config.yaml
activation: "gelu"
norm: "layernorm"
qk_norm: false
init_std_down: 0.00363
beta1: 0.95
decay_fraction: 0.781
seq_len: 128
MLP neurons of a small language model. Each row is named by its layer, matrix (up: input weights) and neuron, and shows model dimensions 96-223. Each number is 500 + 50 x the weight over its row's rms, rounded and kept within 0 to 999. Numbers have three digits each.
After each neuron's rows, "fires on" lists the tokens most often at its 100 highest values on Wikipedia text that the model never trained on. A number after a token or word is its count.

L6.up830:533474521562483475448453478483565514586432522465505571582511534487434601474565464523497496473525420475537466562577388591569419513505416482593474445472535505488554489362585472565476513566505498425594463456515511555415474535428525516464505502518386545469439560472522515437425542473520483524481441499408572554426539531418556589514447598406500381472455508510496550509480533411533534516518
fires on: " t" 18, "ri" 12, "a" 12, " P" 9, " a" 4

L2.up375:572466569479582433503549457484533454526471597424454641594497459489509490408414477490497500445489460531554540542538528567471479562548506535503520657524447524523542570530560446459511600494482510423566511507522408550514465487528551522497496438491410450425558456511514461474519522486519499480447563494476552457514517523457421533540495394537493494502481497570585519513447480545457411476455
fires on: " of" 21, "y" 11, "od" 8, " Website" 8, "ch" 7, "av" 6

L7.up689:487606645587479484491510535556483510561553472446487549493541439454525545507465519459526421494529472433432549411451435444492542531516479523465460574469580484543506561489532468483543491497478442463517507602449444521511474506567484462491443443534589482582456509460603490498520485478417537487493490535563559457546467502490548554513484523510523552375467482515481518469546436486464546523509
fires on: "2" 13, "W" 12, "O" 10, "C" 10, "U" 7, " of" 7

L2.up49:492508462535499587498324563497467562551490505508544502476505495553539483397580479641453584477489545457459560497435563498477555528494494573592523470484542499491463559556602414490495511458485419510521523574518517501542441525464525490429433452505545538612533593487493549480466523473406467550521516474548484501498488506591486450574491445498591600587644571526560472519502456447457440401421
fires on: "ar" 28, "t" 11, " mid" 9, "ight" 7, "uz" 6, "w" 5

L7.up286:447470603484505531409501451443425502568489443526497533435557545463477436548409517432512513395452510521512409514403533552568418514445409493540467524492548579510627506509463484491542444480487505540423425404591492572554518630432448474408480485484435488479490466498472523460472481561474547465440440444596486504509566519449499514601476480513581472477507514456513490480530561514474563498542
fires on: " h" 28, "h" 11, " k" 5, " O" 5, "he" 4

L2.up765:526545524448526499583434457472405532465456449431484584476470444470579530558428500481487615545500567489519501582551459423580471481526535567548463467515622485457498536471535474565451525430502472473525438535509522438521499475473495492526565468530392611545596448465530513441543498443460553511509517458484451470520529530387471473566496441597464474455452579559491492550642598426606581419427
fires on: "u" 16, "c" 12, "ort" 11, "as" 10, "ion" 7

L2.up573:595467555470558462598454465419518527548462459477546482643520439439523481530564534509471433437580517523556522443453509552505451533504504522398508512642530475415554598527538540446527497467563526397408423385424469585474597522450576503497497542419470456470497491529517388469475432449514419463483558475526483517522527488558536552579457527551529512439488494464436456498528583545510537559514
fires on: "z" 14, "t" 12, "s" 8, "d" 8, "q" 8

L2.up711:554507561489563600598455517497496505461509520470529458496499529432560459489528511440499527519498504432595489615524593434570528550497555473484469473453503514479477484395453421477550505477513530537495594501483430465515538435468536455506561580492507498472425547484330490538541502582450482524493543542458502463430543575510546555466554469398403460532559419474488435402494388480461548446483
fires on: "g" 25, "w" 21, "ot" 10, "ist" 8, "mp" 5, "aw" 5

L2.up688:469541483506479503466451430513503555459525496482408544528552500473440564493538520460531524523495446452574465493460533462400530505536542397509499562486510470438494459449449432431526468477461569542596567476470568479489471550445482565467523528508446475445532480528474440453434558582562479514466419531530497498516400497485532495520546469438513524570475500587467638460530436456537542500500
fires on: " de" 16, "n" 12, " show" 7, "as" 6, "a" 6, "ney" 5

L2.up234:488438540436524480561481544503439534436502492473537445441451536488567442581556517597460488481462564454464522567445589487489542543482532463582453477412456524482476533522504463484482429476457483495468472450486500553452511479489485434387456529521526447481543472570518449534526533443527469445513516491606466478603520401520471537470500630558541544509440590488556459456497395465474565447506
fires on: " St" 81, "st" 8

L2.up329:530544548433492540604446543464498457537535512545499529510494502545546553564608487499524463506497456530470560461533504460483492527527497503412437602497452424559520483554497496519431569417506516469488503462450458559392451428370540514498475430492412532518536464468520556547464515551522500446485541504380441437454435453560527464576499525548485566481530511475661515559454611467510470576477
fires on: "ar" 12, "ard" 10, "z" 10, "eb" 9, "ing" 6, "all" 6

L6.up542:471534439461478474444452466429566573497471408504526534497478530442597499404539425467434429472510572573513489552624460522453493527543433483419551529513457507587492456517466376455498485465576565422522549387398551405470556538476473553547507521480478471390422488450430492424475530544547479510526479529445420489472439511444482503487458533560553452550443526406464527477570549532600450530514
fires on: "." 13, "s" 10, "-" 8, "z" 7, "its" 6, "S" 6

L6.up767:630451537484540499468427533511473517572475517537513485497491495491473616528584434490514483533528553480530534489426528515550543440588454440442428557492509488548527370559547507513460464482488575422460403484434561526489460498494565409477496499436577479484551506527474505466422525533500457460542462499521474524540458486471425385391474513501503524524546521509538540560478451394460525529434
fires on: " St" 18, " a" 12, " Al" 10, " d" 9, " al" 9

L7.up367:489481554541401473548513496413416506453448497513528457510430499502504542504599525561519465540475529494479492493472448541460541472544490557520538506461498566482520563521467447555424581457442443482514525503545524513481539481536515520556527514473569463545413448371472524532504513510521515540496604458518484478506514490547578588455539417478415477447592524484489436464457458472457483448464
fires on: " by" 39, " of" 6, "R" 5, "ter" 5

L6.up720:436486579534468482422390441477533552535517588398488534490495465510432557539563495434490487427531466507566481578460463462549485446556522516479406512487448531541592499486528470482429529413518531452533536514472452529507453486518510560534464521528480479494445470546478523531463595417462493498485481558531487475524474459446530480496388547471488527517537496387435503580426576503428494576561
fires on: " and" 40, " ar" 10, " res" 5, " of" 4

L7.up354:517465500461570529544515504445470511480485537484550564504492461468493518505395568468544475479491430416613434521439548606517559448384429570455572517510480514497621462429513480407523484593536567439487573602381516513597403516567372475496398459497504568435519499431372411570501530522582502436504467558478520508430510464523463524474524537497502504503552452523538523563425530499411540612496
fires on: " G" 39, " m" 11, "em" 10, " Y" 7, " Olymp" 4, "-L" 4

L7.up415:447469477451571512421397590530625514468437464546486526486436530468492487551429484582553460500508514593538381539468512487425533554383582530463477428479496490522568504478508439447495482528540505560558544528540531482538553458475500469563521514451523488497489517565475519484531522505464516463547431584513511505507525460468519446430434463496479600461412399462476446409579466567483534535602
fires on: "2" 35, "1" 13, "its" 4

L7.up98:519559509562518470516466426421452542596496552530429629490441440427559515494473462545438482467454513511386526477527464527426561355571496490443535483508550616551510431438534420439521573513473517485554541436541422437526486573437568503482575415518459470468520438411487403506528525519539551615496503517554459546568424517487503524486477541551453481473518581554537541525501515467503434452383
fires on: " Z" 36, "j" 9, " J" 9, " z" 6, "ij" 6

L2.up362:531468387541473416489442499558461510453574573486589490482532509570482453473410473511449567454465523522554573401488490497525437501406490478462469448443534547487527513501522446480563499520559491409470515497455513543474408402543532498518550521548583554515493667448551434583515508505438442537546533560532484509528409478508521444491451436531547570471482604521509506479451478538505552529401
fires on: "or" 23, "t" 11, "e" 10, "ment" 5, " Tor" 5, " mi" 5

L2.up710:455484471431498455442494477457441542433457577456637521475473498533477538471498454480639550430559513419550467503452472454511582496491448507492467445453589478511463447524517487527438506458512413509490553514433543574594480440518496426534412474451552493557472548484486494468498531510488498459572466523439521442564440429602494472501535552453459465485602473513526445478532461474441501503536
fires on: "b" 13, "us" 13, "s" 13, "ust" 12, "ing" 9, "et" 4

L2.up778:395489500580518436429447481594482497488594494541589483505572492515505465469510451471548469524595502515418550432478507449567557473567394441556454530486590456481382624523564552451562430506491425445407459487521473512595528563543590511491476561514457486554509628478520474461504442564504552531524482469426544621543444511548511465445405543552539444576575504446463452602484467500527461480421
fires on: " ass" 27, "rit" 8, "ther" 6, "ission" 6, "res" 5, "ference" 5

L2.up25:588551467486534449537486492475493462512431498510366530431605528504478541509540471492489552484537493439456561457565502574499422513510566493488500538431581593509514506468548524499540557560490469560427520516556451516529418456495552432540568414600501505483518527451506470515484488518548518538599496614437408498474543562431563516552501463469557536485577533553556449578486435485577496499449
fires on: " ent" 21, "or" 16, "ar" 13, "i" 7, "ust" 6, " Tor" 6

L2.up21:422498480530467514442455547443377481518503495451521411472442538435469510566473487600505496546520458555523510492578484564491480503543466407473461516433560488468503434479497522408454503454514554447464421500499479477520553536489508475574528549555463489472394445496524414490488552589627519446433516559472596444586505448494418470530483529481467438507509524492546449479507470541562521544505
fires on: " cons" 17, " techn" 10, " ann" 8, " ant" 8, "ell" 8

L7.up455:457495476500537459469459557499547520479439429524525462474419542512575539496414446562514479571466450486425487527490444511508556467424390480500376504463471500618383544474544485408444532475480543584511447398480481564516512562447568521475531424474540485574506539551517484494529550507478422477450494460500502502513568577526491636467482486558492510424484480572538443594510462407499499444531
fires on: " \"" 39, " L" 16, "a" 7, "." 6

L6.up55:465503670579506488467433525456537446526500541495552551590497513534528519478569524526513489526474597575569534479521474502538526559470473462532446508584476572497587545451488446551396456434530586422509501559378486438531570554516470485540516477458462539478332588507514414611531456487420489545441484522596596491598403466502480564477573538443428578482579522553449495475466516512473493457548
fires on: " in" 41, " of" 19

L7.up8:420463533491483447480444501491515536533398418569515670588441532408590459432489505521596458583513511486351485440507462579521500480585521506522486556541542474529527514528452560426474474507503672542590476502478533508466524528498504477480415552463481555507530479459410476469400544471514471541484439421458473499491510461492460508458481554561490432485467532510479555469476499471495344442501
fires on: " S" 17, " G" 12, "s" 8, " F" 8, "j" 5, " Z" 5

L6.up323:470574489504413457535505479407526466541570445463508526525404457550506652475491486572526586526460569542514576543524417574437507580521443533516485544427460514550405543480558533453503447510438405414463584384515546473468491518465506501479470547525460445496531518665495458437505492507532597504527430529499454607453524514507534521477582541467535492510400474456492518518527611382523497429539
fires on: "ri" 15, " an" 15, "qu" 12, "ou" 6, "our" 5, "or" 5

L2.up820:537528533470429529440447512479545420421489635408585476565437493526515492533498525512471545526511533549513499502548572477489452451479561456551506496510521572580496496478498447450533550535591455561439489470461485478499376556593561458464466418467570446521402569480504540553474547461508470462621485437561479550452449461494462435556400558500487548495544500495542512570476496443513475500525
fires on: "ar" 23, "al" 18, "and" 9, "est" 6, "ier" 5, "w" 4

L2.up352:431503491530574511514527515294580469448455496454467461535505491404516502525472470569434577356475478504509565440512479494454599595499538517470560430540466560550375521528603464451471499454483495556522462403502568554492503553510440537453473558588477510448512549525469436521480509476547540570500489416513471462498499508508470529437572511517523551475515324467445594425480465484482461450552
fires on: "ou" 21, "un" 17, "ass" 14, "id" 10, "ri" 8

L7.up325:541578502553523546453489516554557555506561540510530508523575543443503506528493547555480503422499519503591477422512460566496526455535529533429520501500483469491537542438541492491492491472483606575576457538545477570534420565517386594461505526435408556469514462482559471502457564516488467585550473431487557555490505575463401532391475526520450611508529494460532501432546441558397613441505
fires on: " h" 25, " K" 13, "n" 11, " H" 10, "k" 7, "its" 6

L6.up249:517501475485516532443437518450545495459456465568501506413401520486551521440440488478457449516498472605519562497542466506469519463436492549570508474469493544567515507532468487543593495458413549450425450496472475484511490593543544534483550504572470426527417419463448471525526462473574462522419463553539533472517475438522539456566537509483475391564432496505506521435522406504473515470562
fires on: "s" 17, "ne" 12, "en" 8, "le" 7, " York" 5, "ner" 4

L7.up156:454424541492630527494422500480499579388520499476576472551499503479645476452522459616465421507585487494468513525552459476551461468544460425543453464458543452484530490442494542444345571393514523520461458517453499561562417518511440518495406507424556379516514529488569490578475514493489484528458498527518533496478524498439551546488551456466504446477478503534500464442444503394473528476499
fires on: " l" 19, " L" 19, " S" 6, " St" 4, " M" 4, " " 4

L6.up875:590441468455484449379438573471432487542570440578452518508481423491451454634493520527510518495497478403509548460548512630515403480561437553485403475562465356502503568511553494416519497492470552607581494520508468516410568490473468502435492453509528455568545475472456456537513562421431473626476584471473525535473503474565536546549550453548546582449514486493467487490425555419436541573478
fires on: "′" 15, " ag" 10, "at" 7, "id" 6, "g" 6, " med" 6

L2.up972:398468507463433415536484503516484520531525603409495591538508519452481514508474528438576581483606458470445502497512622515498490514485416477434513565510495493453533616512561533467494500513421553547485552406456479603479524512578542535503439460517544508439633503493428505499490457481459484487512598519475492492513583510465456552538432457551452481507396480481511425619532551492576446474549
fires on: "il" 16, "%" 11, "ar" 10, "os" 9, "at" 9, "ation" 8

L6.up507:511602535492437604462506451509570471506538473487456457475414481517529624394491506515452543564504395542497514488480459496546532504562452486490543428491544491466466502464454472546620456540415524492482455594526532518588505566462503501458439508512571452538582530465533543443532460507576509525464544489409494476451561605536463395568586552601399457505377582528460487475537426545528507535492
fires on: "P" 21, "S" 8, "ins" 7, ":" 6, " win" 5, " mark" 5

L6.up371:543530447437535457478578456479471517568521511527521561465505582469569587541491513471534447396476538459555446517520498560444510528568424514509477496465472472493443524503548493512441523571434440411556527502547451491451510477451496557382450606399431481393483492542546447433526481435543555541475472511503492605571464488510609504491567550553461444503544442493523446411463498453508509517532
fires on: " (" 21, " d" 20, " will" 5, "b" 4, " can" 4

L2.up574:553487671492425526565451376592507486531587485467485459418497514463517517529501491510506497506556448502528493513562469378472496552560515485548434515541511556507570529454562504568513494533469518524463504543507441488528516491485525425521470541498430517386512545393453545540489500525486473574447559536535528503372455479464487575544535522632478530500527458515618438507586573439530537412545
fires on: "ol" 17, "v" 12, "ep" 10, "u" 9, " of" 7

L2.up237:451575501509425535462511432535535502421469467495457469390452540434570460474510469563520550596528506514472456505463595548557504571555519581486451581537530490438460553526572481479475559513507536410530497582560538499515530477473497441401526575484518491513554472490504468476440514401551501489471507585450459505562443425495518482474555476469480501596417553491436405498551448451530507476493
fires on: "C" 25, "S" 18, "I" 15, "P" 11, "u" 5, "ing" 4